Part of a small language model's weights.
Training: a variant of Muon for these matrices, 572M tokens, 8735 steps.
MLP neurons of a small language model. Each row is named by its layer, matrix (up: input weights) and neuron, and shows model dimensions 112-303. Each number is 128 + 32 x the weight over its row's rms, rounded and kept within 0 to 255. Numbers have three digits each.
After each neuron's rows, "fires on" lists the tokens most often at its 100 highest values on Wikipedia text that the model never trained on.

L5.up428:081176119116166109104141139128116106112144156156074123134127098097143143110113101194138147187137152151172161163068110121161178105161155133110128135164143121175171180058119152091165132131139123127113135140142203177157084093141177148089146167142107125117204139178089152177147082130171134130143096146158128134130150128107098152135133158115086128091084145158150105143125068148125124149100118173085041124183114165125128099125151064172148165070144122139160091125133131112147085092145118099160161139132115122111124187124067107115196189148135113109116100077065152196109149104161159126
fires on: "0", "up", "rab", "orm", " feed", " keep"

L5.up738:109132095113139111149175153133144152185124107163163133103082128140116134133124154097162119164118144152113164125084201138103150127146104118138126139120129184116149120176126106131121086145168163162055148123105117129131143155142085107193116178146114139134129141157049121127100119102122111146203141109141127151103090146137133193136174168094083142132177129164077131084155161108114140122115176153163115031134122119193122182106119181169108084108137143113255121150112111132170132117095066098123168146148105131112145088129099081120083122075174088115106164059108131138120095131102131098
fires on: " that", " of", " who", " one", " which", " having"

L7.up1132:122139101119114088125186159123124154148118159083109129121153078093103123123095184115147125144153175107123135125110111162180255132177088103161170127059160167122145185185140131136145121182136105137137197167132138172084129161141114161107084111150150143150115131081113091121117141144153141065122095130077067103148095107153108096144114103126176180155135117181124119143080145150092065191143113182113110154129148185107108079129137158090129184139120126128174177074096078140132119144138145124147139107174096120151073096171107157192154170152120117133119136179153128153128161093100113162
fires on: " ", "1", " I", "-", " High"

L7.up1243:168064088133120171072128085099122099126112135062142092146126105102142159094093175133111143178196136162146164164088116112148097137133184134097076134192037192158129194154132136165110157102166130112140134118197122175131155141131120118093123137117058058159142084123146128121137202124090088115173167154127158163128125154145118106114128141090047144100219159091123187155144130091150107080099153094112141037118119165178105165145114105106110106155128114117130105082145136179140102102099084128121112095140128142114114152120086119125124142135126150146106102169140122155142112111116076074
fires on: ",", " (", " and"

L7.up1208:092144135095148163146109124127138122092077137136165073142106116188102055172152115143136119136133187113123143116142144121186097130183131061114097087161141144129125148107132160130159079162112116148100103134103129177178118071146173207143128176110156100126105119092105124176149137092169142141104078096115121135183152137113071150098158096147118122122153177169097181135104191093171163201128100053103142150132108174106081085114091110178161157117141113137085113144119106136142123132109134133094110120144164220159080121139114111056150098127130169104138180217076130165108093039094137186
fires on: "il", "is", "s", "n", "iz", "z"

L5.up1080:118099124144154152079100122123187192104121152103148071104054120182145152148138093086096100142136161105161091167133121132191108181161128099091078081159107078103164111152084171129110097171134172087113120160128136169120117119141108125091156128164116099125155109145140154152092105082182136152105076133160131102129137130127143100148098142112144132122064087132119189145105147100156135138102117122140121116158108060151131122138095140131137096088158145151179105144168166124146120176113143127063147145154092114141158134140122172132127168093127087128121156146110144118098151151119126152
fires on: ".", " |"

L7.up474:163144156146140069107082144113138141109201130187106154147142083166141140172109101120179108119141121139179120100117085116155145105178130124165166110103144110082161182062115119146128157166100106144077114126176204150119122128156143145153139151083127120127142109109112119133165096089147122164099112126081114137140096092126139125129109132112234200152113140120132106140190107222129092115098035124128109153112129157140101154115148150103168120136159107147174061146092086127078167121157077153125089094123170097167108125136117137090130114142096097134121154135097067155113111111139151103
fires on: ".", "gh", "a"

L7.up1718:136057073078133104181175146137125136054124133150169105140106138116049139131116152200134088129075081154142165147093160113114092119155113075127162186145143166145117111078100132082106089181166168106131176140126108134138117148131170112145081113127138142131137133097139165139113163105119075176132168061146072123151091176109144169147164119102095102113106155124118124121162176099099134105080092158060154163167126146115117080125139145148064131121084116162142157122095130144112147107101178128188137130131140148131177128140109121119164089202120121140143116105183163177084123121168116126
fires on: ")", "-", "l", "o", " "

L7.up781:085148124122125146118181088170142207129161174167108086113088143048065139163088143109160127163079143136111151077141208099068173121170080071138142107090153128177070104097118131142183154177139147089139114056104089130135177146121046142047105117107130216089177150147105103103133187149141164083147176173145095103143160106090083054105166132111128160137145173135160135113105164168167161166137124151106168089131145122160117117124102172164085092105149139107139126118179127165198072085195170077171133104128148126130119086137120110135112104095103166161115162060096109137138133100160131109
fires on: " |", " a", ":", "-"

L5.up2033:149092123146134104130092143198198108156156128154142106084113124112109147124146077095089143153136158072182108171142132089114097098153151131119131111040149115147146139135103152132117145146128115178165171151140119069111126114110115156109127125162151130172143141081075166113132181138114182132130107115126137119088109107196123118130133093082163115112131142170205122070082136098091129109093133146147163124114203175091105145143102153087116145153093167139101127171132097138129144119139157117111078089185135047146119109145135169084186114053147162109133138154172106169097132139099139119
fires on: "-", "3", "'s", " major", " single", " ed"

L5.up1286:136103105123133128149144145102106137077173091158109153103129158118137168140143114166147031127135126195130106070117176137132129193122119128151122133136129101178041166079159096118144110087089150124122197104160133120145136088129137155176119165126129194113156069106105110140123093134159116161124098056108131164122181095152138081084188103119154115143152098178128084113127187158099134098117104140140142154169081100101162120169129192103088112139149085125125178137175112130131083124173128123156122140164073120147118061142087110182068136094130110125109112147100126150158131160143123152
fires on: " of", " boy", " attack", " force"

L7.up836:151114099157140147103137138090134110139171157097062137060107144120089160115070142142127104084127120121056131130149100120147107099076172129124118111073142125133154124092196153091129115101096163078108149118161149071159151063149078078142105062125139131132138110095130151202169116100142088084141153123125111105133122163140171102061192143101101153138139111160159155178106090116199111071184081107114165111147148124170095093147099126173178187106136122169133089118137092158188138091162121138117145164095159060145125151145102164141214107125073140081098101114164111171102122119132195048
fires on: ",", " to", "-S", "-R"

L5.up536:159116155157100129139136118099110151134120111130138130130160118114141129132132146142131135125120109150086136122110128110149120158164051086125160190189158113087084158161092162145114084159162131111126116098128175116097128176092148154119109148203115125070166129101145147123118089135061101115145185098115151142172094164080075147159091124116123057095092107142104157195145192136112140099107115135051098119102080115083120124104155098122161144134104098086170111123209107126119101072089163137120109026095162132105170145048138085137151069078110063099068203104163169141108082130101179112
fires on: " of", " Year", " Rights", " Education"

L7.up1810:149135111103130158109108123107158105163146157131093115136163141112148131168111123093130083106102109145087164140118153186117098140081150131115179174166123126136144141039080107144117128115170145112121033173119084088161079081087183121170086150065195189169095133136125103142122150102133151140119114136141196161145155089104137137152055131106182150102133124174166054087156100124085117130096109174156092101160088131160172151190181100138144102131191175153144132151135118062127113128117123132158069176067151146047140155131100148157167121144064119153152128111119167119159162119141134120
fires on: " early", " of", ")\n", "|", " late", " near"

L5.up1143:081087068084217117190136140119132158073133135157076116153111120144137070127138159111133103104092144143121089168149136206075119081133115129135115093071107106110125144161110136122096092127130074173155137076113114066216161137148130100135093086093102154102116122129066124131112104139139152093106165136172080103129137152121112103134061040146124129094030148102176112114079131151120116110169142087139090093051163105115192061122141110173112119165149119141120170149111145096140073121099128111158145066132108134164155096081115134106131167114141130112055089153079167193167101164119140170
fires on: "-", ",", "an", " And", " South"

L7.up1202:122111138082153145151119144082125132154151117127064105112163140096081131164142151136154161180093138146068108162115141118098097019087098165149168183092082135079090061164061172129128125093105174088091127090166107157142084129067110149087125120123201175140112116108138113148140129120135123131172136097150121110122086124160084130128091080106133139071110138154102171122139137106124150180172117026119088113145134174105090115186114159118106146110149092134116069126129107087108160093121181113038172164135129131032124163124094121131138114192171087124152173111173157096146186135143145130
fires on: " ", "–", "200", ",", "201"

L7.up1490:158182195113136165114122100095126117099185171119174086125004133078104136112157154101082094147085087119109144097146111175164182085166120104142140132177140148133127110112132155128132101133100085128144113137156135123073100061150174140175137117084118154105133140114101139120163110101142125124102163103087177152106135100066101199144137123118098201115081164127124120104073130168127087133068162149156104156124139198102148093141144102127168129157155120127145143168066104118166138149174103167164105067162129089130103163121101106098136153121129075131154128139131113152183118157037121114
fires on: " after", " During", "On", "During", " After", " during"

L5.up214:142152125174091105113140084157141180137116137122125122143138163143174193093128115167143139149127118129105102109082123063131125161172124147157130071129119133130105163115161147106149134147135089161079115097189090157130142125124154235102049102117120201159128124149109101106141155131066072166137145102120153085129092074114162132130099158098122128169118072098116106122122116114120154145153099117129107104173129136091125094124124088177136126099098083161165105133132114129127125098106093106105134103174062079129154155173158137080173055112157081160150113103075054124107153091084177145
fires on: ".", "ar", "201", "a", "an", "un"

L7.up2004:131168121188165173130147161120149133068179165143112135111131095135158089121205226144074102183172166102135140157097160194116119107151135117120101115162115097051063143127092186083114125157168091164112100150088127090137102150114142158069077133125136132164139081165092155145169134116163142103165092118125116102146095159160102106071152098102062136148160134130104116125146149159072128163159179122098069123104114114121128120056155116117154149127111138142113083082131152084137113067103128079135104113099174127073051134144078123114123127085160127124056122144160086147143137026107174100
fires on: " |", " -", "-", " medal", " "

L5.up424:095128085081135087195136130105176160112162106178088078076115073086140102100122130097117138118129110124163111115135125071137108115118118144119058177084154156167129145101104142149173095138153094213168216079131140110140143103131153126085130105149140111122125124119072173103151205093121189110188111110124102168193125092159136190130116145132154112080133147131148109107074159063119144153115116083145165095173112088143174098116136122123131121099135129179088110127132115126098141149128087063143113133186163116092147124074173166134087189157164137100104086127169165182138114137105208143
fires on: "-", "vent", "("

L5.up1841:188174076137154147106077146058136112133069156189084146095090169137161060159152082159140081147106110103166106170111148125146134153114140160154123126168100092109085066102090113091169127135196100136183064169134162170167106124143156111141124151168116164081124146123117155107093183164190083096133183077167138128113146099183107082122094153098167120081129145116131158119098119062115109100105120135128179153147119116105137125106094096161120130122064120115109149153111127147105129121175138116114115100104101110144187133148179137165123128144164128105140176124075185124097139158176135142
fires on: " (", ";", " ", " |", "^{"

L5.up1358:191068109128106181148145195156170170151034087144183082190126125145203126119168105078128149185116125161127107074093171130166124056133117110155221147183170157133194173149139111146110152111135171088164109055069149111110140161093166154132121163117198063152113136127210120149111114120084111132115155184120082135130086186136067153112073173174159056168092055130115123133129123128117125105126121130214151089164130142121143180113129150107112117109119145064122155074165117100155144136116111065148109152130073137077205118115154084112177152110069098126098136087085142111142101085093034129
fires on: " of", "'s", " in", " three"

L5.up851:103100162143145112089122089107151147151198113114073094128160173122118129148136130117168153182141143174160107121119172164164130123114115106186106113094146114146109145124135109164136130110105137121113089193119064093125117123084183137158142098114136134123171172125058120127142094086103116184122091137138132089140159133151162138130188164167161141067130140135162083114204126104171130123122203172099191116169099093122146158134161141160136127102153163170158121102120189150154063124103180142201169170090120080146102137106141153118107154151149127136081130163146097157114125086130149059
fires on: "200", "201", " on", "199", " single"

L5.up212:163173103063140118090128132104113131137075146109173094137176114085116143115112106087105117093078141157134121114098138142117079130151110117094074100114124121105136157121161179142143092168103117132117130132150147106098156122102089099056073090089157111105126142120125120128158190109135057142109187124159125060174148196108112147087101132132145126055111167126135190108181123133244033124137064092167177181123081174130121132127176089190120139116123074094119116139161117153113106055112116191189124119110121103139071153108131207120121133136117121064140097146194200092143147132155192086
fires on: "-", " First", "z"

L7.up253:132098140124130094159188168192156108097165157131094137121096103050130053140101141127160112117135088089130167128141132092110137113121086163100157093069153174133157156089159153113139117090123169115137122129118102124151154134116111094122156088115163077116102102100144151145144131092174152136116097144136121097097179100118145133102127107083102076095106170116105066119119156132185122193148105146096082101175143164129148141111106088128134110138127152183084151068147106160165064151091086123137145132146086133028108108106156140152134100181106079178121109078120157157133073093076131139
fires on: "-", " micro", " in", " over"

L7.up1904:212163155115163175063171112101180117179129055161162140135129203127161115165148062099148147157092067149184102152104132100071128149159143156102134125103124178157097160083130133133105103166176120147079140088125136184118108134108065147115133126075103087092120089120125089115137159160135096143178124164147090107119046185160131166103069129188133116099121111149152143110061147130123145163164139088108098129143128106071110154137124138174149165184103120123121135138141127114104096091061103114160167066182060091102138155148098182117161149114114167174111154136161086151103157109220083094
fires on: " the", " and", " |", ")"